MLP neurons of a small language model. Each row is named by its layer, matrix (down: output weights) and neuron, and shows model dimensions 0-127. Each number is 128 + 24 x the weight over its row's rms, rounded and kept within 0 to 255. Numbers have three digits each.
After each neuron's rows, "fires before" lists the tokens most often just after its 100 highest values on Wikipedia text that the model never trained on.

L3.down173:119089107135111122113093155116134135148152141094121094081103135143123123157112116102131119121107120094123179140128139125097138131125147174150106191135154153112143118141190175139113139167112179150129128142098125106129129121106150146147125139161116100103180126115102114145151149147157111113193146156156117104137134080123124147136136144140107086135119139140128122116147126150125156135143
fires before: " ", " |", "1", "4", "2"

L12.down512:147121124141119121125159191131136156121141092096161147098146152118100093113138080114095166143116121159149100128120136131137145128143170120107138121120133122100121134120147157159161139073132143133135131120122183075104187118132096138137098116157128107149140123121118121128101105183135106108111089164170132135090149161158169129130126088134111159145135067097161138134092105130113140190172
fires before: "2", ":", " Sport"

L12.down418:129148157125138133133137149111124160098122134138082107129136103116094148114172102123122058102177135102128107148133128145124131138175119184101097176146132073133082161121127111101133088092080122111117124137139097127133132126154117110100157118136137106086144156128101129116146156122144149101138135128137133131119095143130140130091147137127121114109134110150138114114102049140141093154160
fires before: "5", "6", "9", "4", "7", "8"

L3.down313:113132138116150120139092110109120155097097158090152138148140116086130147117125110126181119138118103106100144106126156160144100144157097099165150110120143130143113105176179120107108109132203140128091102149138160116111114144110120148101120107108124120148108117130151093147165138106117101142123114141099143127119140089129144174070091173128113151138096097130108141144162121155065142158130
fires before: "1", " ", "2", "3", " |", "5"

L5.down509:146163153124112128138072125100095113092128131085091124184148109134082149128176106127101113101139139133120105119161097189116122124173142095143143167114149094120113142149170144133117109124192165113130129156125130179119124119142114127141101087126125173078174141093122132133111111139129117145153135148122129101166126085088115113115127130156141064136127148098141152116092140114154074137128
fires before: " ", " —"

L2.down99:170148097143112110158143080099124134106161097126109131127106164111143123097128094079117167124106124129149091131118145122123158124144108168155089143134114135115081133121136140114159128125118099140137124118158132140149110149145122094140127107102091162151126147083089114118096108135107149132134127084124136111133133124103103093159147142111143168097183140154139185103125113164135123091159
fires before: "\n", "|", "-"

L7.down146:152145137142121151173097180136120133123056142120130121165109120119091110086126143141150099137101145113113140116122118146148120104143146135148103105137137125147129164152112084136165111128182145139120137154111180168091069090123162133132073137088096105152103129107137158129095142100100118098121094100114147152121189114132160123157126128135129094152142110122108176113140142131159144143141
fires before: "|", "8", "5", " "

L12.down505:176130108143142149137121125126149172113164176149104130144126190135109098124069145144083133136133121087117121079150156128122147146087109095134164133132100114135141111139126146126141128181112117118121089151113087164106122095097128121155128128126131095093167117138088091097135117112073123126139127130141133125157158095152105159151126104117120123106131118144158125111154111145171138089131
fires before: "1", "2", "3", "4", "6", " |"

L6.down312:160122117125101123125112163142112109117105134149126137150123141161139198154131097072105130133146160136123111112105147163141047170146095125143118105139166148125135152142145129175154123156120164111156122151122121161148101116156145124135097102125096115104101126114147098133129129083134137114119148149113176154126134069116163145149150104091144148108111117175129138096147121145165086145127
fires before: "\n", "-", "."

L11.down610:121148128148162137129167121106101185089093146167133117133114130136142124137065154120136069118125131149087158141109149135154104139126127144109089122124158145123142131100136121119103096102115106179098128096141089110118125105143110144129180121083146090126098097158097120142105182112143117152161120133095133130105121118135144121110168145114107123116132125140170161133070118166133097109095
fires before: "4", "1", "3", "6", "7", "8"

L2.down16:102137145153109114142150139131093098094124149130111132153118185166138128140104149148167150156169187136116092142133092115131165129126139149158138178103107150146119144170190083111118154091117121103134132137115109121142109148142129072129141126174137115142145110132098158143121109140146137174139167140164100154093117123148164173159141121169150082137079143128126141117109135126121101133125
fires before: "\n", "|", "-"

L6.down389:170154107166175117106102146119103175142138137129120134152151124151126116156119114101099160162116105114174126149149090105139126111122152096140110141131092128123140171116088097131150131155178153130132118112159105167112096111167109117105126170098123095109142142101115116130120164101122167135111171143113124098133105074135091139145168094113127112138123124117124149141091133138127096126124
fires before: "2", "1", "@"

L5.down625:136112088107138106119121134109132151120125149131088108135161126144117143117129118095114088126108147100134151131167140152172170153134147117123105150152147164131108110124131176110112151140164166166132119102151113160125134138162151111163130124083153123093117114120128118184132098121122182129160131163134097106137092111179152114111155143143125120113138104117086101139109114168090120102122
fires before: "1", "2", "3", "9"

L11.down38:133104134170106136126116143132104138159106136145148145135146146122140146127144129088084163117143113156147111112172128140121109075102186110180146136130115144189151137056085135145169134154147131115113129114180147142148156095122127089094122147116153147088114129168161093087144090130136120110127094146120107100114138104124169118127136154138106133118130128123105100126158093122107079097111
fires before: "2", "8", "9", "7", "1"

L2.down559:078121129101170129139155132119122140149120113118089131104155129110104141133140170161178149146097111117121159129145106101113141117111137160135158135097162144151142166105146140107101126097135139081135141102166164160111125143152128162090157121129085122098143093150140127102138168078118107096111086119110171181128134166133117147126116118104139154106110099155140113152128109178125128106155
fires before: "\n", " the"

L3.down42:134129080132135140145120111132147092133139130093175111128121121173123164097112098153107098147143120175124095144100156124142133097124118162163106133097124142102106086120127089162131132148113110132132130112098103126128112120139139133140150089090098135143117095121142088080136122157133120165087115090100110171137171101114151121135130125135149150079120140184116186136103106126148155186093
fires before: " ", " |", ",", "."

L12.down332:112175157139136130146117138065104063131098106128129105160118138146097129143089151101127115143119150109091123146107167171130107134118107161145094128138089139120119095144142134099135158135113110096115144094135118134101133142147156168126127163156152148145140132102127104126144160118086138091154126133118175095158093116081102144164110151099175110122135137134103120092166122119173108152144
fires before: "0", "3", "7", "2"

L12.down526:144126144155108164106145106150161096151105139156108159076153098160124163148119108187125124112116104106184140110089126178137120102121146155151152166140090136122162148131095103175146150116121147133110110118148131089159117159123121121104127115123145173111133115095144110144150150114160105140104125090173173105096142126138154097128150118125133136131131094104127123145138164126130112138151
fires before: "s", "sen"

L6.down420:094136101098130117145113142142121141101128117129154134145126161131104121129166139089170107139147140119120113103109148107157080150121107109133086120096186134141145124156135112148143116091136138110112103172105120102131101138135148167130065135155117159106108087142132102150089159071117092183155106160130132177152117083127166139133152123142128124141112144155116143126114113128093113119095
fires before: " |", " ", "|", "\n", "year"

L7.down477:102098121115153134121127171082096168115136156141134164136133179092154137104134080117149124121120146116179115109097134116147148131155139129159125124111171135112145133117144122150186123161104135082107103142132066118131108126119155131075126122134150067077172135124103151122129147137138161114126110175135157148139171137116097135162144150131102111153121157119126133141086112154090098119121
fires before: " ", "1", "8"

L3.down261:109075187167104131129135160116090103186177136131150128108151115143110111122123131133143114127111092094150132167164125112112084123168150142146165148166122165104149116103153137123131120123132142150146109101170144105114145155146157141085140146132106169104147150128102150120099113121111094098109137153167173161142109143142136098130166117152182075140127150127112152149168095137149090125169
fires before: " ", "\n", "ing"

L11.down13:135140148107151129123124165167122115120142129143098113122107192130140178120103169094132128114111085108170081130133155117114098126136126135208081114121139155114111125144095135121172132130141137102119131148156144123123131170148127141139114132158097137104120148121146130108129114095149112144139145146148125083106128098112156151112076114148120146144122127159152062170105180137067125128097
fires before: "0", "\n"

L6.down660:098125112104118130134127145140110101115097140124060169110111140144147113130086144066147095153116124101112104161108105137156097142083154170109105133109128166132115122171111107111177104101107157124157129101118124114131124162077129115146137108106094143145155091151125142167126117122133140075117136180150116108129139171110113155186114165133168118134148102123110133160127115128103117151140
fires before: "\n", " of", "s"

L3.down414:116127109129134124099111127113107144111160139145097173144147121157107145163112112139127115117148090127122165118117058162147106129093150142126124120184101119116119099116088108171093139137160096104112138169130104113145137145094148183177120142173126125100115131136137137138138107121126107100098173168112115168120121098083114091146135106141109140148130199106133129135114164147140175108114
fires before: "s"

L8.down126:143110130122136170109124150112106082132101170076108123116110143109101091132113145130107122112092130140171096109114132097137087124113106154125163116116080147171157141103096146138133144123119142131173127150098123121120054118126135111138122124148115137136133131086169122161141122117103102088154104140108123075140163123132145134136150142138129133089166147125095150132159140158121123128099
fires before: "8", "7", "9", "1"

L6.down357:136122104161180106135096154105123156106166187136107144108111140145170180157136129147155120155102082156123175114126119109099151137120143129111147131131132116107074106171132149112162143152098164121116115126142122103128080084148099130101125176110119157168135154136151132156076140129165115141139099148110120097094153128094093106129109172153109108116108176114146093124118108144153110107159
fires before: "9", "8"

L7.down351:144124092155141128111130103126185149125092109111105098143124116146142104093117145181082087160107109143120111141111098140149149139088110128085127126147148179110134115093135113198140140157135124149168145105083151114128162124077147109109149124113172119090079105170147092139128128136135103105124100107093188173149137107143160098100091118142138156156125123141169110144111155143120131174126
fires before: "4", "5", "3", "ra"

L12.down415:127130151134118125117187104150144136091166113170123132063117113094138168152111132131116094093087151086100130178134141148124108174150129136151176129132134172149137135132109128133160119149159132154164113134132164147136111115136113159113124109119135161142123101126073131123136117087160139095112103113109081133146147086067131119142103165132121130155114103112142122126126106145105150129089
fires before: "s", "es", "ed"

L6.down166:093148109151172170088132146082100154120120146182125144145172114133159083123114147111138147129130164130149119132172166132115121129072099077148080087121146132159101130102107117142127131108150127103166161117162120146115155138156090088112119115128154200115180117134109139140139122114133129126175109107102140135105118101135119105153116111118156126102117166126139154121119097125130139114120
fires before: " the", " his", " ", " a"

L8.down380:156121173113150137150125131122124181139137154151150119147121125131099122096132109122105119110092174165096156121197123106107139088123118134133115093144181128096123129134147125142153081143074136132100099133142163106118103058133111122091127154137149136092119093120122128133099145112135175148104151131064121105122149154119119097152111124117155159109072122148142118110135167123129113141150
fires before: "9", "8", "6", " the", "7"

L11.down747:144111135105162146124150181103078138095127166154125107148127080128094131090099134126112157125131148143097161114115120143195124138144120103108123146158170142127112168147173144136141114142152137169100107125161138088105143104121120134113146126137135062125100113122144076105140125168110159135118112157126083109134133110093130135102115120134114114172119095136120085088160125136179112109151
fires before: "4", "3", "7", "5", "9", "6"

L3.down527:099125113125095129124125159110072124113134162110139103149115135132165147087134131144097100148095108179166077106127112086138147129165124101142135120160122125124123148160139132144113138156144150097139148153090129125143138108149145108172111101146132162140131117126111106096136083108116152121134152178192122138081130142117147125147145099147121142129090121108103114113047151079136119136111
fires before: " "

L7.down677:128113100145087138144110131127100168134151106169131148103131143188135152105111115128087136109140156134127141080088105138097121081104150121135123121082117122141122097119119156131114173184114131120132136176143118143074116101169142102123140114149177122168123119115127121082146106141144092188137111131099095107162112129098120142179155150093081124106109132163118159135113167156079114139125
fires before: " ", " the"

L5.down33:140130140135126182132122119130175141119152106167131116147128101131132107084106111119104146111110121140207127127123117101128135124151124151176112160121132113125127130091084132133129125094071131152139131100137134127124138100167099117135118139144128156132137105145088117089097057115114127126132126145180145156173122116128145103129146148161161097121139121113089160118150156146138130111130
fires before: " ", "\n"

L12.down567:110155064143145115077108108122179114115155124091144164072126092136070113127128088114136175164168130078160126152114140133142106128133152112088115128172086135147163106115079153112096132122133135119113158136105154140112146115140134135168139123103126120135107104123122151155120104125128095146136123163163113140109170135154106139155143117131125111107100138165143113181151144145138133084129
fires before: " |", "s"

L7.down267:103127150111107119127100145145132101134101124119136121068156139086100151142153114118124125118122116126125079122090109116136151124120147105109128107123128126122147117115171133137129144127123148121149097143103100082150130113108122110097086151146166113122107160121106082111157146111115106157157142164130132132177137183162150121119137115177126140101157124162122112104095144153117129150161
fires before: " |", ":", "|"

L3.down564:119135147150113150129134138119141168155155124127115106170108103123143151117086111115152134158105116164171147142118122156157167106121130085110112139112124155107100114137151152146123137153086115151118134151089115149085081125161081105110140099127085112138129127179140105141158143118108149177162149127114139158100141130097145104142113094100126104096111117146107087170101133134123135126088
fires before: "9", " ", "0", ",", "8"

L5.down711:111097061126144131102088162131131171085120148114114163152140112144126096104125126145107109147128157128118085145106112133110133083131143137140082133120146128139124089111099159115118113114120092178158139164113108160126092137151163097095120159163124101134150126159110158135125133124123171134128099130126120125154161116146171118162124176129127125116137134100125137126084150120103085142109
fires before: " "

L3.down666:098156104110120091126131119133100116166156089103120148132114136114146085095140130186087207098098136125123096082132103115115094112111116113140157151123126121161174167168118144094127139120102138108118135129150104133150105114138172081158148096140122159103153084092145173131133101135094130097113126090083163164148100132150124124135113125126119132147126133139137089141123113112123112099108
fires before: " the", " ", " a"

L8.down674:112125108148154151157111122084104160088183109137096117110156135174132176077121125173100119106123131147125127128079150141107101111097120114126123149143128159131125112079100090092113166119107112095090140126139086149147088124147157120110135114119121109142156175165143112126139089168166107149115114136146117128112162144129112091156114137134108151167099183130110110163144132113133148112130
fires before: " "

L6.down720:148123103133144089066108126125121117144141118121142165105121147127127098131093099130117133084113106132098130155143163109158091095132178117069078147142169159160157126100129148122156126094169098122149104128134116120106127128085198161098109176150111143149104105115133154099137140104129183162101110139099125130148156161163113171162139149147124129089165137163143124126134150140131103135102
fires before: "0", "1", "8", "7"

L12.down215:097130155120096103133139111154139097123160142132124150116116158151146142148145145153130138108129079133141141132122156143144150112167149100079131128139117153129143121152118106142106100095120108157095160093146133073173124140110110164112114094156175120112165113156106059128151092128119084131188089163171151102115116128096150139114129102102110121126123104137105095179136106132120116099165
fires before: "s", "ed"

L5.down601:131110106149175110112084120142139107145113191147131154112142138120143095139120100122131166142122101143136138132108181121130123118170179158124108115112160158067139108131177130109123076136152134148115138105104134097105132095094128150130111145147091100089102081106107114124135142134163163147135144135130132127135139162150142075153152168096123130100116136149130146094116148159142097126104
fires before: "0", "1", "5", "7", "8"

L6.down519:149102096151125126118153128107086140130122153150119199121076131133108206142146123144132177123084147132172092126114123114171132120157133127102156127136115130068108131143140129126105125126145115098096095115107079158087124151156144092097145134133107109130182126120117160129136148121099169125120105116134141121136164122126094121121120104149117149122146166135112141134097140165118134118125
fires before: " ", " the", ",", "-"

L12.down185:113098141107167104146137110140142124172107111113164113139080116095126151087124142132125144139115113127115112132108169134133101152147136120159144131167109159095157124156112133124135099109155130136117139116156142133164118115180144101132150128154132170122113104105103133137153114155147085111133155131165100161164133111125177108126117105104163144169139164095149104127093087143112095101133
fires before: "s", "es", "ed"

L6.down764:092111130079159151146118127106092120109104108162130106129165126138150140116162118113118161137112161125070144122142106134107099149124151176159151168120114125146139154141107156153124136172164079089082150166119131129152103123107144110113124167083140130141153161107154111127089117139108117137143119128101109074119147155136099088099147168145130120104080145134150168104134148101133110134119
fires before: " ", " |", "\n"

L3.down512:125148150103125145140098189142123124083144085110121132144113121081157137098135139126143136118099138151126149108136121141129122107140075104130140143099142148142079124168154131110148129127141111135123138133129143158085095145136136138146145130143135126141140131142151106166114145099065147141143138156099103152093156138080143117112106143124094155122085117141143122179152141122137105127143
fires before: " ", "0", " |", "8"

L8.down666:096106115072137130109164172115132124146148110169135121124110129134137142143116139140142121113133152094095112137122104124129136148138146095095133129151180129133162123154165112119089106116160114160126133118113117120124130129145146152166140109161104144151104081104119134135156106088116113109148179180152128131101136137116148123103116128120152138105120119133102103123113100109175080095123
fires before: "s"

L5.down29:127113154161079097115144116188128139108131103137094115130145159150115131143162131091177127171157131171143107120146130083086140139139139097091146129142089123063125148122091131113127105167145095141106144150159170093128177131118129162080166058117121086113127134144123124147135148101126145147074165121101151102134146138132068160089129132094124093153131123134125109107141125150137110119163
fires before: "0", "1", "2", "s"

L7.down423:109145116123136145090182151130122158154163162106092126146136142153113125118136115090121125150143106097130113131121102102113105131111103134147160101123111151158140143145136148128163114144120145082125136143152179066177151142128135131175127144136104109114128128143125137105141184141105102112116133134107124087139132152150118109119127103148164144165137144142140076131137150142121129095102
fires before: "0", "S", "2", "1", " ", "6"

L2.down440:122105134134124153161118135100139120121103135118138137118175129106148134109170168102149095122129133133146051154120153143128124148132102109142167103098150154114120116105162104091143119135150111129138076158126109079130150099101102122101145176114149111137130129116104108171157185115144121125099136152138134107089143123129113152135169106146141096135113119128105121158145113116127145178156
fires before: "2", "1"

L7.down475:159122127108113107110151118141121137125134141146064134097155141171132134127128178093101108138156125096156132187127136123126116114112121158126103165147112162134057124170145124101105132138106118126133117106107179129135107123116162168158130148124158106116098147133065124121140164163078142051160132109107121112121116112164123067133106153122116124172139113126132149129119129147136152167116
fires before: "\n", " of", "-", " "

L6.down474:139148125141087114134129180098109161108114138143136132137118180160164106123083097051085097127144153146151119138100144129149144172133121125135099134092125118134140109097115107126121112133101121132100138120109087123165121172126119138144122111110097137150128138138123162198117133152110147140091150148167125143126098123129103152155139138130158157106101124152138144128086151153138169174142
fires before: "\n", " ", " the"

L3.down247:107121130190172111132139096107112138178127094116115157137135148117179101139115097136149150161132104151117141135120153147094133177127137129114138143103126150118126166101154083110149106132122150092112112083154136127119094138128145115093177137067119103123144086112145142146125201132131141112117131121103083110125166127163137139133148117100129130076153176135158108141148154151115112147106
fires before: "\n"

L11.down89:113160083127147136127120133124157114118158129129111136107150121106103115134081119151094162119118169137125139151133155106108141129154135096131167148089101125138101105052142136122135172136157138128144206108091117098118103094127132123136099125143156135131093152134127119170101119176117156094095119122104100139128121119170097100135114125137091146103133143131156122124133161106135155190101
fires before: "9", "8", " of", " |", "s"

L5.down336:109117141143112135128138145128070173088106142116126112135151110174168144120139132108113140154103120131133150101099140118132099169102164119153098107117133132095121119108132110148114122148089104139101168141177138171153120151111158132112158133110139120131133120148134169086171139147122114117167110116125167121158127153087127145170141140111119126156109134131102142146112154108089106146112
fires before: " "

L6.down524:171166137076091154129151108168157132089122137172117151112094101120133144139119087157136150114099102124113123110106128108122059155145124135124115117133132105116091143116100123196153140124093136122141111201082124132152106146130120112130127150133111087128148112103127125122105134107136129162103149127144157136099162101105139125147146161128139125096167105135135152177115120149125131115141
fires before: ",", "."

L5.down499:157134110132118124147113159087120111113109155183154135132120167167147134155158129093127099114135107157128111150106156155114110116094131102071120112140140190148128134112144134112133115119095127135135145151127141073121118098093135149116163092151124136088149110121142124100151150147119113125145147131163161115162130141109131180141132161143121151142074115122132137134107163135145120114118
fires before: "s", "ity"

L7.down604:174133176134118141133137154095089130131145111090087155162178113121108136125146135135122134132143126144183113100123121148099092165189139137142151102140132119170117121115131096129161121120079149124134142095126133151139080172128126115131119099152100118122164132109127095115112122145140140125143131133132097117146168082154099099129147141133110118129121115139122155103072123148163137115094
fires before: " ", ",", "."

L12.down589:156142087125116131175088126112155155108113154108113133114122128155110140119159110111133098080129093114110153147136123119134105102161103117136138118136147160137115114098123120091145121116142124140079168167094126132132143134138174166160086147117093069124147127124099116128129113120135122106139146110106096134136117098135094163110150139138148123121118115148119153148129140108089120165142
fires before: "4", "1", "5", "8", "2", "ries"

L11.down14:156131089125087103168146120147159115112090083131154135108113140129164105131139082155142148157088144125105085122117111100123138123175106118160134116115160050147141115093140124103170131100149134166128098170122103144093120112101162105173141126100085128144149131167121094118111095139115154115125145108145120123146132100148137152104150126138175144151129115114134186123133068109141078162130
fires before: " to", " by", " in", " with", " as", "."

L6.down414:130104189138120081113117138134171150131126125159135119117127161135137158151127082136159125117117080132082180140122139133155150126135137143164160107124156114119107117132134101109128129165127160157110155144164088163151079073160111107128119134143112102110134135146127080126092139108146130137129141103100159081099155115161107101098157147115089114145089140104151159143147147110146122108137
fires before: "9", " |", "8", "7"

L7.down613:125139126122190142120135117158144084124100122145113124128129129136139129127150114125070118128098119139129098110126120151082129136115131102181141143109134115142127129102161050172154152179172157168110146110124113109126096153119096140104156125107090139071132141160156138127118138115138112097128110161100129144187139167131124110137109164130192155097114148134151110142112098145151111156130
fires before: "5", "4", "3", " "

L12.down165:133114155132140147151113190140125108141126160090135146165170145157090131128080141111101142189159088119148124128089110135193131119143089116183158137130099136111156111114124115152148088123127092119127127108126125109142123149154149150083169119114113095133114118118115062091107107128135152117151111129176139146099145115119151129120180160150152135091157168121143151124133159113125161113063
fires before: "7", "8"

L2.down3:142151139119121094115114113155120113186122114133124115145141109079118119177151087128156099142125157102080143141152152136103145127137088167131151163130131149093134091124148149142166133147151134135111124113140118144116117086088079150127136169104131150115176104081126118158114138144142111183115122123148147080083132145099117153140131140098131147135079153158137123109146115159162101114106
fires before: "0", "1", "8", "6", "2", "5"

L12.down194:137170129113119092156176126131090115103167139133148142142115123120122138144104098104159127087159111129153117146087138097122132139108106109133166119139148141103164180143122153118126133148137141135095126137159166125105109088125129140126183129155108129120132120120113123133096136163164116118097094125106151116153160124108118137090145121137125119146134141091170126125110151178134106135135
fires before: "0", "2", "3", "7", "8"

L7.down376:116140118156157159098116168119134139123169091158120097140144143147179090144095110143120102110128147140181103144135111119122181088097136095143116085143146127125124104150117116120129125124142097151127158133141118138120126098120101115153110126105147168151142102129069136116140113101119140125113136156119148146123142059076142130099097149148140132133109091127114094137169168077111124135104
fires before: " ", "\n", "-"

L11.down624:158100147156074148113152129153105150127191126110153165154121126138145122147166134107135098172143134166113148137069144099141101134106142148149100141145097106133100147116122136118137117143128146125140142139098134170131160148120123142070138112143112137143117146079095100080099152082139111117140104113140157122135161109097160121103152156086137125086097126100191132135114122142118128119117
fires before: " |", ",", "–", ")", " to"

L6.down455:107154103105137127115166125139089143120150177116126138132150164138130137110124111131122126133101140128165114149133157143108131123118088130141112121092129158118158103097147151145129136123127125122151125112093121140126072151101116138113161132103119123123177181162138120105159158166123144120147109105106146115122183153131134125152172088152099128159147127165125150112116107134144144123087
fires before: " ", ",", " to"

L6.down356:130089146127111140165144114112166133099128093093145100136149153146117091123091125128119157097124114150112149153116159091109143118159169170119099090086114105126148168146122141120127088118134129153111108127139104095141122134178132129165128121126110076117127129158121090143137175117117121117141120102090109156128109091147091126102126124105108101178193148147135106150134163129067096133128
fires before: " |", "0", "8", "2", "4", "7"

L6.down550:102102106085109135132118169115183106099142100122120099124143103148104121142123134153098158129129105123117116147139153151083122142140085121095119141145161126130192106115106137121114106151157124131154154134108087139139126093117111089139136177165141114130110094136116133140180137120128155134105128121094131133087133125134160170125136125101113156099129101115149104137116130128150140144124
fires before: " |", " ", ";", "."

L12.down92:144108169128147140189134140122122164114097126078146122114118140145123159137124124100100139127160131132103139102116086159120136109142116169152113159144092068135116148130111114141149118117118109108144086093182169096117110104096130143126138154138094140125115129113076137161162112113134109090163125141110180142147138183128075107145127097092082097136142124148143132125179112156158086160143
fires before: "9", "8", "7"

L5.down575:114152110164134130090119158143094139145098098109170111112094133145104169157146166169168144151106119143119139124139183149086109143106140113135106125132140111172109140091123155096101153122139068124117122132135127086159149091114125179123151131107152119138120130117130126106142139076083134122128110168102110146108115154105117166135125109161098124122107091128146094105156113133121150096141
fires before: " |", " season", "\n", "1"

L8.down630:143106123098169116122134111136127132122156161120098117157112129134123176183144128138112126129143095102168149104129149099151170152126088142132108148154115105092093143101135143137133134142127119157150163107145161167111128113107159103071149149148099081068104175124123095166123130151156111124133151148106122119154085114154118086149124140089155146100130140052130149106167090123128125141160
fires before: " |", "1", "2", "ek"

L12.down98:158128127161096118127119146181132141153176122141115124118130151153136117178145118079154091100165107130118116127119139124107131129137137114156145079146161128132135134098100152125134099124152133121087138134155155140155142095128130145053135137136109101120077076112121147086167142124121152141092114093111133160126168191110121096129171093092139115122141119148115099138160123149114125133131
fires before: "0", "1", "2"

L7.down476:109093109150104152157104188090118112135106154093170122136144120137116107134133131113105108169144108101130141131103173095175131116121103145117142145133133126116103120138171122148148118135155144086127118177113117152144101134140150140088119145095104174114126133130183120142131129087124079128137150091157142105102087153138152121122155135127145121137135091122115156096137117189157092118086
fires before: "|", "\n", " |", ".", "7"

L8.down740:139187122142161167105175092110130100135128115132146108178112149101155152135116151082087154116117055124113107120132158151131120136150154154149118149158146171129129132132150109129113106148125085125149165110115117148141120140127111139129123085151140139120118098143098147123130113141045165073150156137117129114118111125138096137140127104078120142141121146124133133090121148144153140094134
fires before: "0", "1", "2", " \\", "\\", ","

L5.down364:105120116152107151135142130128117153170108167154124132143184121121145130125195134095082119129148118144152156114127094123121121123111086117160126112119087147130141147175121111140088168128109120099146121110128091097142091164152117131150164135144133112113132130127173108118151111186128112150137136126129118117145089107152138144138140146136143156152113135146100102137164159134103094198081
fires before: " ", ",", " that", " the"

L2.down499:132135133154153150142138134108133125100151154129165134130150157146114185132082100128122140132154115139158096129130115107132147119175155203169110137169139123165103085126131134149092112130120155112145128143096107132118135123158132115127132057144104173127140127111131108154142113108148135104111129136129119108121087106118149108151142121142154068122101121135124132166124140157144111092136
fires before: "\n", "|", "-", " ", " Apps", "."

L12.down700:113133123088164133090178138166108118124139152113127140082118125118139173127126155148086137161110108079115118077154169127134145170182150141147151119129168155094141114143109158100147120139117146135142154091129132156146125110139185131092142122169120132163127137118124178074141135135099125136115135108091137077129158133082145139117084120078119106124137105079106150121090086124135122091143
fires before: "s", "ed", "es", "ing"